Weights of a small transformer language model: attention and MLP in parallel.
MLP neurons of a small language model. Each row is named by its layer, matrix (down: output weights) and neuron, and shows model dimensions 442-633. Each number is 500 + 40 x the weight over its row's rms, rounded and kept within 0 to 999. Numbers have three digits each.
A block is one neuron, or neurons of one layer that tend to fire together. Before each block is what it responds to, as a language model described it from the Wikipedia text at the highest values.

Closing parentheses and closing quotation marks that end a name, title or aside, often in chart or discography tables, e.g. (Billboard), "Together".
L3.down800:498560430512537483570555568523459512491511535439481464466520494538551538496521489505511564532521529459442479542540510521458561553485476525503525510518508532587502427471484427504509538484538504491498453506577460539476597468488506492506531525457533595602480528550491559497482473545540600511490578499511525508502536536499535507471440510455509528513489480518517448481498477512428491551510508421450506469515501475511492525386561412486465487525493507471526563449579537507547467532529499533522540465552485494555466483565506480518510575481572477462465487505497446574526503496493501522
L3.down1343:505544547513503484567529535561488512508507486447474558558475450520524518512570530527449498543398495536513456541520546522482462572496464499537483540457515554519521556557538488510596482511494489464560475567472546507454556505440495442459534487548526477494512569577491481431537443553449498473505461525512516475560462546485502539472448476498545471493519482532510462510525556483455585549495434547476498505431463519506422439481512482498539425470558512485505498503544527505503457502510434482446491573482424541451456449490535543473537498478472468482562480542601508500449461441604544520
L3.down1409:521478532548457414498475527519503453488546483515467476449447514486509434490508510536486540446468519579482514517528444415550481546456439535480536502554525530451551516446459569480500501448559541530589497450541513467581514508487461471464598534420462487507465496542551595529440508483480545468473563552485523464525439472535508462480508424437505547508533520513493467567495524469518496467428421425443511514535463459511530540401594488465516504463447518523588481475517509466502406473468529488482545560550473494513522513395479498532500406470487509459523410518548492496400474490545460466
L3.down1791:499498491532497443525457435574477438525517517443484505511451548532514518402542548492432510547549445544524490445566551441462496522481518463498475521553549524494511457518420454515511462547513524467483488397527573463503497550479501559461520526531434542496518527552496530536540471573567531502471520499480555512445490486471471526448497460544501494477514527467513533560392454452500560485557517518431483471520506500481476534477467528469497544454471534504536554536537517511481496502489490592503514535475449516442517539475498569489574441524675502512481542561556503552364463483495453421
L3.down2172:390477455533516548466524504440503545537531519511497470547521492558510509534597474533441441542467490502514522532499494526499506571462492486506550497530512470541516520461442538415532485465517521486506473471547478460482514505465522438475491533561476441509457534489489488477546495525524515496540460455456468511562465426505479513521549524543451571463468469512513564524617570471526530574456521537421473532490532536489433472410556496475472487511575478503519530474500470473446491480474450489488522514459548488495476526506456514446495479502543441564472446499534564538549513527528612467
L3.down2264:500530499508493529500439479508550521539516540548519495539522577495515470499486545505470497486589477494529494475516466492467481536463542556539483519475566478458545548519521489521442431527436403505523488453520613509478496462447522537499541478544465449557515579529461506473472485514496459482521504516493545478472537534504583518498528578545589556534467501440468481475520458500490547467454521523495528494477443535506501518508511400496447539461448461557440495385503533490514457501499477476544489518446540518497519422490486417505511503464518480469500489472492506496539545506483570460
L3.down2275:443498485520514531447498541461569563496454435573552490557519466486515492490591483511463541513490485514500486453579565536491470569470489560563495486548548482504461462492461456550427460524551531432509525491534430512462451447486526528503525491515462461466480557504513495613459504506453481497488461427501511530551500517543548502515478508528474497507500451496489503536484535385523482518524496548543554467421531484416509481486588457482475490456497453568522496467538520539475423470447467501570460529491450468598478476464560540512477549484554466410476493458533484452511447452513481560
L3.down2323:505501466465493485513553479537507405467499465460549409509477522419539447500585511572533506520468442543571604500557542525450463556532490526491559511409572501466496491481431508494436529486510522519537474454509593490441526500503480563505522439521527474460452539604461460473495492554534563499555522512502498491517556510534562554472541532500639501505520530520452467550525461505572518419451501542457496531492459472487512590518438511494437483430549513535516536479482506496554479494465501514506481476559528557549526494518467573456519552542502489569544526498465519524481460486518579430

Function words that open a new phrase mid-sentence, mainly to and by (in order to, won by, by 1935), plus modals like would, must, will.
L3.down450:498502493495476475566470503426500421539519520418479505414486469546533528574490453440408450510516542542523449534528530463538472497465476535497545496417478506483523464474502484506515527550427540441456481511483555450452566551487455432448498471582432459513481567513448499561510399525460574554484564434487535487537570550513509522515455471477607451494462449507556549517488473554486520471498523607484501452518472497515483480468494441551498514547516518544522482479501533522520577545554477479509561526483499539531548474377486453519577470511513416497465608513489507510552498497477489558
L3.down900:459441480466491479451525485554474520496513449492469548484517501528479504552489495508491450553454484486433542555459476492434515498475473475558459545446477460496428488504448537520529465520498528519507463521470498420476493552500505453461412488465458511529537386496567434494544518529511571497478536490561475477532563550501545483443531475422540480526494487503547477474439433559472530463477494515504576488466476513545534515497474478525487468537485504560516477490452463557497464495435395564495516505483519522553541513560490494485567466562501488517488500629545510488475555522521490427
L3.down903:487537484501509453503570434457562495476567496559502542459564461517466505519499481469465513540537507463515488480469494514438471512504470565500448430514523513523482488469504513578547487504443411477512466534542451534577517529429505479535511467533467515424491516567463476472434444498481495529513511496503512531528568442473500519456533521473552549421513490502516494498508539453554540476471535570504478417509532495452479497514480539532506493515438483550432492555513482618477556503533480486461603456517532557549486505452492470427562482483490457488473581494527485555520498588521452465
L3.down1108:484494488547499445541497451571542501504504513497454501571488452502543471432516474531480507510492495510537492505494475483526473495503467513542457497453495423485537462498525465518472516492491511411608448448466503486465484557456545445455540527490572523492546529467505551514575516438504446616497407527458450443504477548499526466511588469472553454452544462495446503522494471515482492561527472474413465467528456595488534534457487552503478519485511446543486511464567538524461524546513507468484491534508595500428504607496509518471548488489484490519474444534611511472463563489496484518
L3.down1272:501485525524457520530473522512517516464571506545474516511568508466425473441518481519579434520453561565550563461505448514483561524524511554442514615515512422497482496483471457470455506515472461489508495444461468546492489534515557444483386557564578469467582473554460512409512510464544467532415483560504501526459486596485456549525456523488555496513560545507479550549508502467485519475551483448492557547480450499564560449592400487449520539454533532541531570458532477490502494437446507546434495498456507467546491585442493558530435534524578490447507496523556524525461439574494429417
L3.down1640:493501541561460571505477495517532465530499415466480542526538445534523593482473541520527491432507579535506553481457540472512491412484481488535556521431542464507523492445480493460526455530539497486424618504430426498495526496468501504499354521492556480491548484571557545476569389463471493547476520491548500383485562477488444491557480473517413480557519453534419507520518495533493574540516506484532541525488469487553423508488565526474598501451523443551490412492514537453556527534477502522522538483549523534446567518578564503453514550519584559412550505515523529451481558570462506559
L3.down2032:461432529586527515524529513488521390585429494446472549435576551514536472544513536524469599565472461513492482511464513525466454464505527481522518482454536473491481469528498473529486586553522516457512581524502479473517493569496432481509467513502470462473525505482425473491472488510535528426513463462514421526504458550519522468467516562491540528503494515538494419475520545558541476549532562506543489565504473488432534445536522418533504476475481512508461484458461506531543483491453483535520496489465511515465514489514465520476512451504439547471447478477484512517456544503537551552
L3.down2426:485517505541462519504499466484416509555445495423480446515501563491552537447546458505504564547511501475468460535535518576412452531537451459472469502561505541522496578447547543516577473542541469492525436510519542491518480529492469442562507482514488501466486455492501502534530521549481491520475475479449516550556508485500424511567441506495538504420475520524499475500486456445502486522493465463476432502486478467497514522502491499484503556468535488515565460477494484544528506416445480450489472481451522498510524536614475550412513523522515466519522501499501551513570465501486544512

Modals, auxiliaries, negation and infinitive "to" just before a bare verb, strongest for "would" after which/who, e.g. "which would be", "may cause", "claimed to have".
L2.down1344:447523574518590483470527482456503514467561525519532482488471504496510449517486541540500505533491522445493501519440490490458449463612510519494461523485459498498556558482506505526497541568487486487524585535460481459510471533486573504470491492522519487522521495560444486518499466415594520478490447548555536504551554411499445464446498505498487372516502474548490465471438542544497484516590577497423557532487497516459502486489493538487514566460449492516433504446440536585499478511549484471491475513500526485554427562460512472433476458502481528478505446518522553480499545569526488447
L2.down1628:457473534469438485515498492443530439588477518493454504546512494534512485539516514551508488498550423463498503459487450443560492489498477506525469487453566430533503549429580525506455541578585449501429523502462492498444524550460521530629491482500487486515506452475547443429505514426508508525497554553474479480492558475558503431538519493517514423522490584534453448527563516530557473488490518519512486555513554443509448504483533573500501471486484499501505598538493553592483512468460491518514409498475526550449499546516469429534575466469536506460489493504490519487557523569444500448
L2.down1911:491484542481470467491575494551546456495480478508485590441543510521566508507534552526542506519514491506505542566470479590490504494401551491553413535504460486463560547464490527513475530608496477490567582501467535516436454457407533433594499602496494528465552449465499552538486535473507498547476589483502467471473456505550521490499511485540526445493440488516494509479483505504495543485514566520437515464497462515500505515463462472527505592577562425461499509572502508591546496586513548503507467479457502486472461521444463478518555471565494505494490443501489498543552468460546562518
L2.down2140:543522522539446514521589462473512526505520428492491482432497527470535582449524524510418497530540479448491521516438454506494481503557446535503493475443541471461523571515521554463451592488521496479545550522514495516522511465540522543494488465529510550489431483552494542542498561462530482516469539466519493518505468528527429489466504476468519546584485518483574532493579505484581515450534507560433502462445458497454589460559579520506494473468466455437554557505522530510515521530477466540529467518524591487528459521565475453459514542512480544451480428557482449510451491479472532472

Fires on words right before a bare-infinitive verb: infinitival to and modals, such as delighted to have, ways drugs could affect, would be better; also adverbs like also after a modal.
L4.down1576:440515473479536553465521493509550536515477478509460515462513543531519508514513525532501510460498475507504476504461428524525495472463498451441436509462468470471481426485487474513479586559495546503502555502479478518447566509528518470440441486491438479436513501497510518434526485450504574475437429528489496490468509490478532521484494558516519513455552508427485480544468503492484448552442477494513516495507499456484477513582463532496503528504407493505527515543472510541595466601498494496483445571509462567476491470445548528490461492478446473503496404463449552566537525515440523472
L4.down1775:517453511511513531509503516457561451567555485485474491434458489525580488528523530530515527458524466456416511529438494521498506460522565514407540470511595505462481537536512474499395538562547512459508581484531464498523476472515549495510403501513520512509465507464484516536479455514596476519495457443576443510547544495494511463465534473569462467512513452481553427518507578555482474448504596570439557510441493399415512510478555510492565452467505464496522464524472536546472513564545506483505464567417523554468551447555445536483548474485461428434541534479481494499483546492511503485

Closing quotation marks ending a quoted title or term, e.g. "Borderline", "Classic", often in tables, plus closing parentheses, e.g. (Maharashtra), and occasional "States" after "United".
L4.down1121:474532485517445500499502475503517425514458453507467495538554571531506421493536413465448580565426430505587512526537576412478433449551542504514477527461601464528519528532492477563541502496513515488498542504451505466410511571520518490520409464522521469508461490544425544517545493484500468554529531515494481500573442464505478529525491512537601460534500522430391363496440509503563536532520526544418530501482475516504556516539566559458456502452531575438566477484522503510558449497542450500480515498457487487547480459490523527520522481495528477502603547506539568503458477453428504435
L4.down1791:523463486504478457539546512513492504554529519475545517529542558509456469509560503509383520451462470521493495452589508476446449556499574494471546472507517491441490459531550496394575521518502524470531518479452565536526500527456504456516427495448451483445553495449495478491538477559446493506536487528525542530532441488534481493474487472438511601503454570393567625567491458492494464488460517453497521429486446512556475481494524487538435536483464493521481519507464495490537509457482486459477463582447460473458549542405496456538449492537558488488469501470507447539467543436514514506

Words in music chart tables and release prose, such as positions, Singles, and chart in "topped the Billboard Reggae Albums chart", plus table pipes.
L2.down573:445503491436528507567512521491469544527528473584536482497467520492476467461574468493486509485430473500458491464509549507513523502448593522524408590539479494431559488481511483442538491509559417525627519492538547505492461490518479464504425458443446509442469541479461555540421495510542516514540460482523473406465492462462464587503503478523489524460553454434479453524531501469536461478519496516461510528452437472480557536610478496578487514494456535529485499469443408522535485536563512521504459492486514414512512430439565497455461443556519533526478478410501493504570507559537386518
L2.down1048:533464514539479497501500565502478462477460510419486526612476487548478494470494482524548476541505546509525506554552564492477471557502590510510478564558548552492490396531578578529475482530479487454489479517540507527472402428428473454534500435523512596534517567498445463432471470533460475519634525529517529508536500523534519557487448553478505542558576440454497492528530516524505559449515512507451464535494464487481477442497548464525484469583483546501396524486477496540594467519443520494509492452493512504561539485525481528544437495507566444488475498517493579495486476504506500503
L2.down1519:494480507491540526601538479415515667511533525544570534494509483530558542456494478549465480539484459473450437445509507452432562535506575454534433551544519536521512456462594493519481545503457537473547501427507537529479475483467551420544509496513476497492449492529469593501499522468485563510517517524553532467507489507571507537465451500503488577533535463509536486552516484509465614555471603462512498450456431465475484500500472453569422486523498483447513536460466484557533412531519497522561500560515486486446507547478503480492465462494538450433499476508502452509532471519531532409
L2.down1678:515428457457456486604503517444404545475468437526559513494484518508503502464454481503496543503481475550469524505538536469545480585431533551501513511559504476557521476450512507479469586501443524494525474508461497452461494457458499513559403472505450508516529549501547576555514485467531450549542532490563513456467460554513505532478566480472463508486470507491526491506539526458514421494536522514456518471480464574493476517550596471566468480542486486457511494523581546512522435595482498464546443531497544449467467507549556473513489460524455460493518458490464524539509503515503427443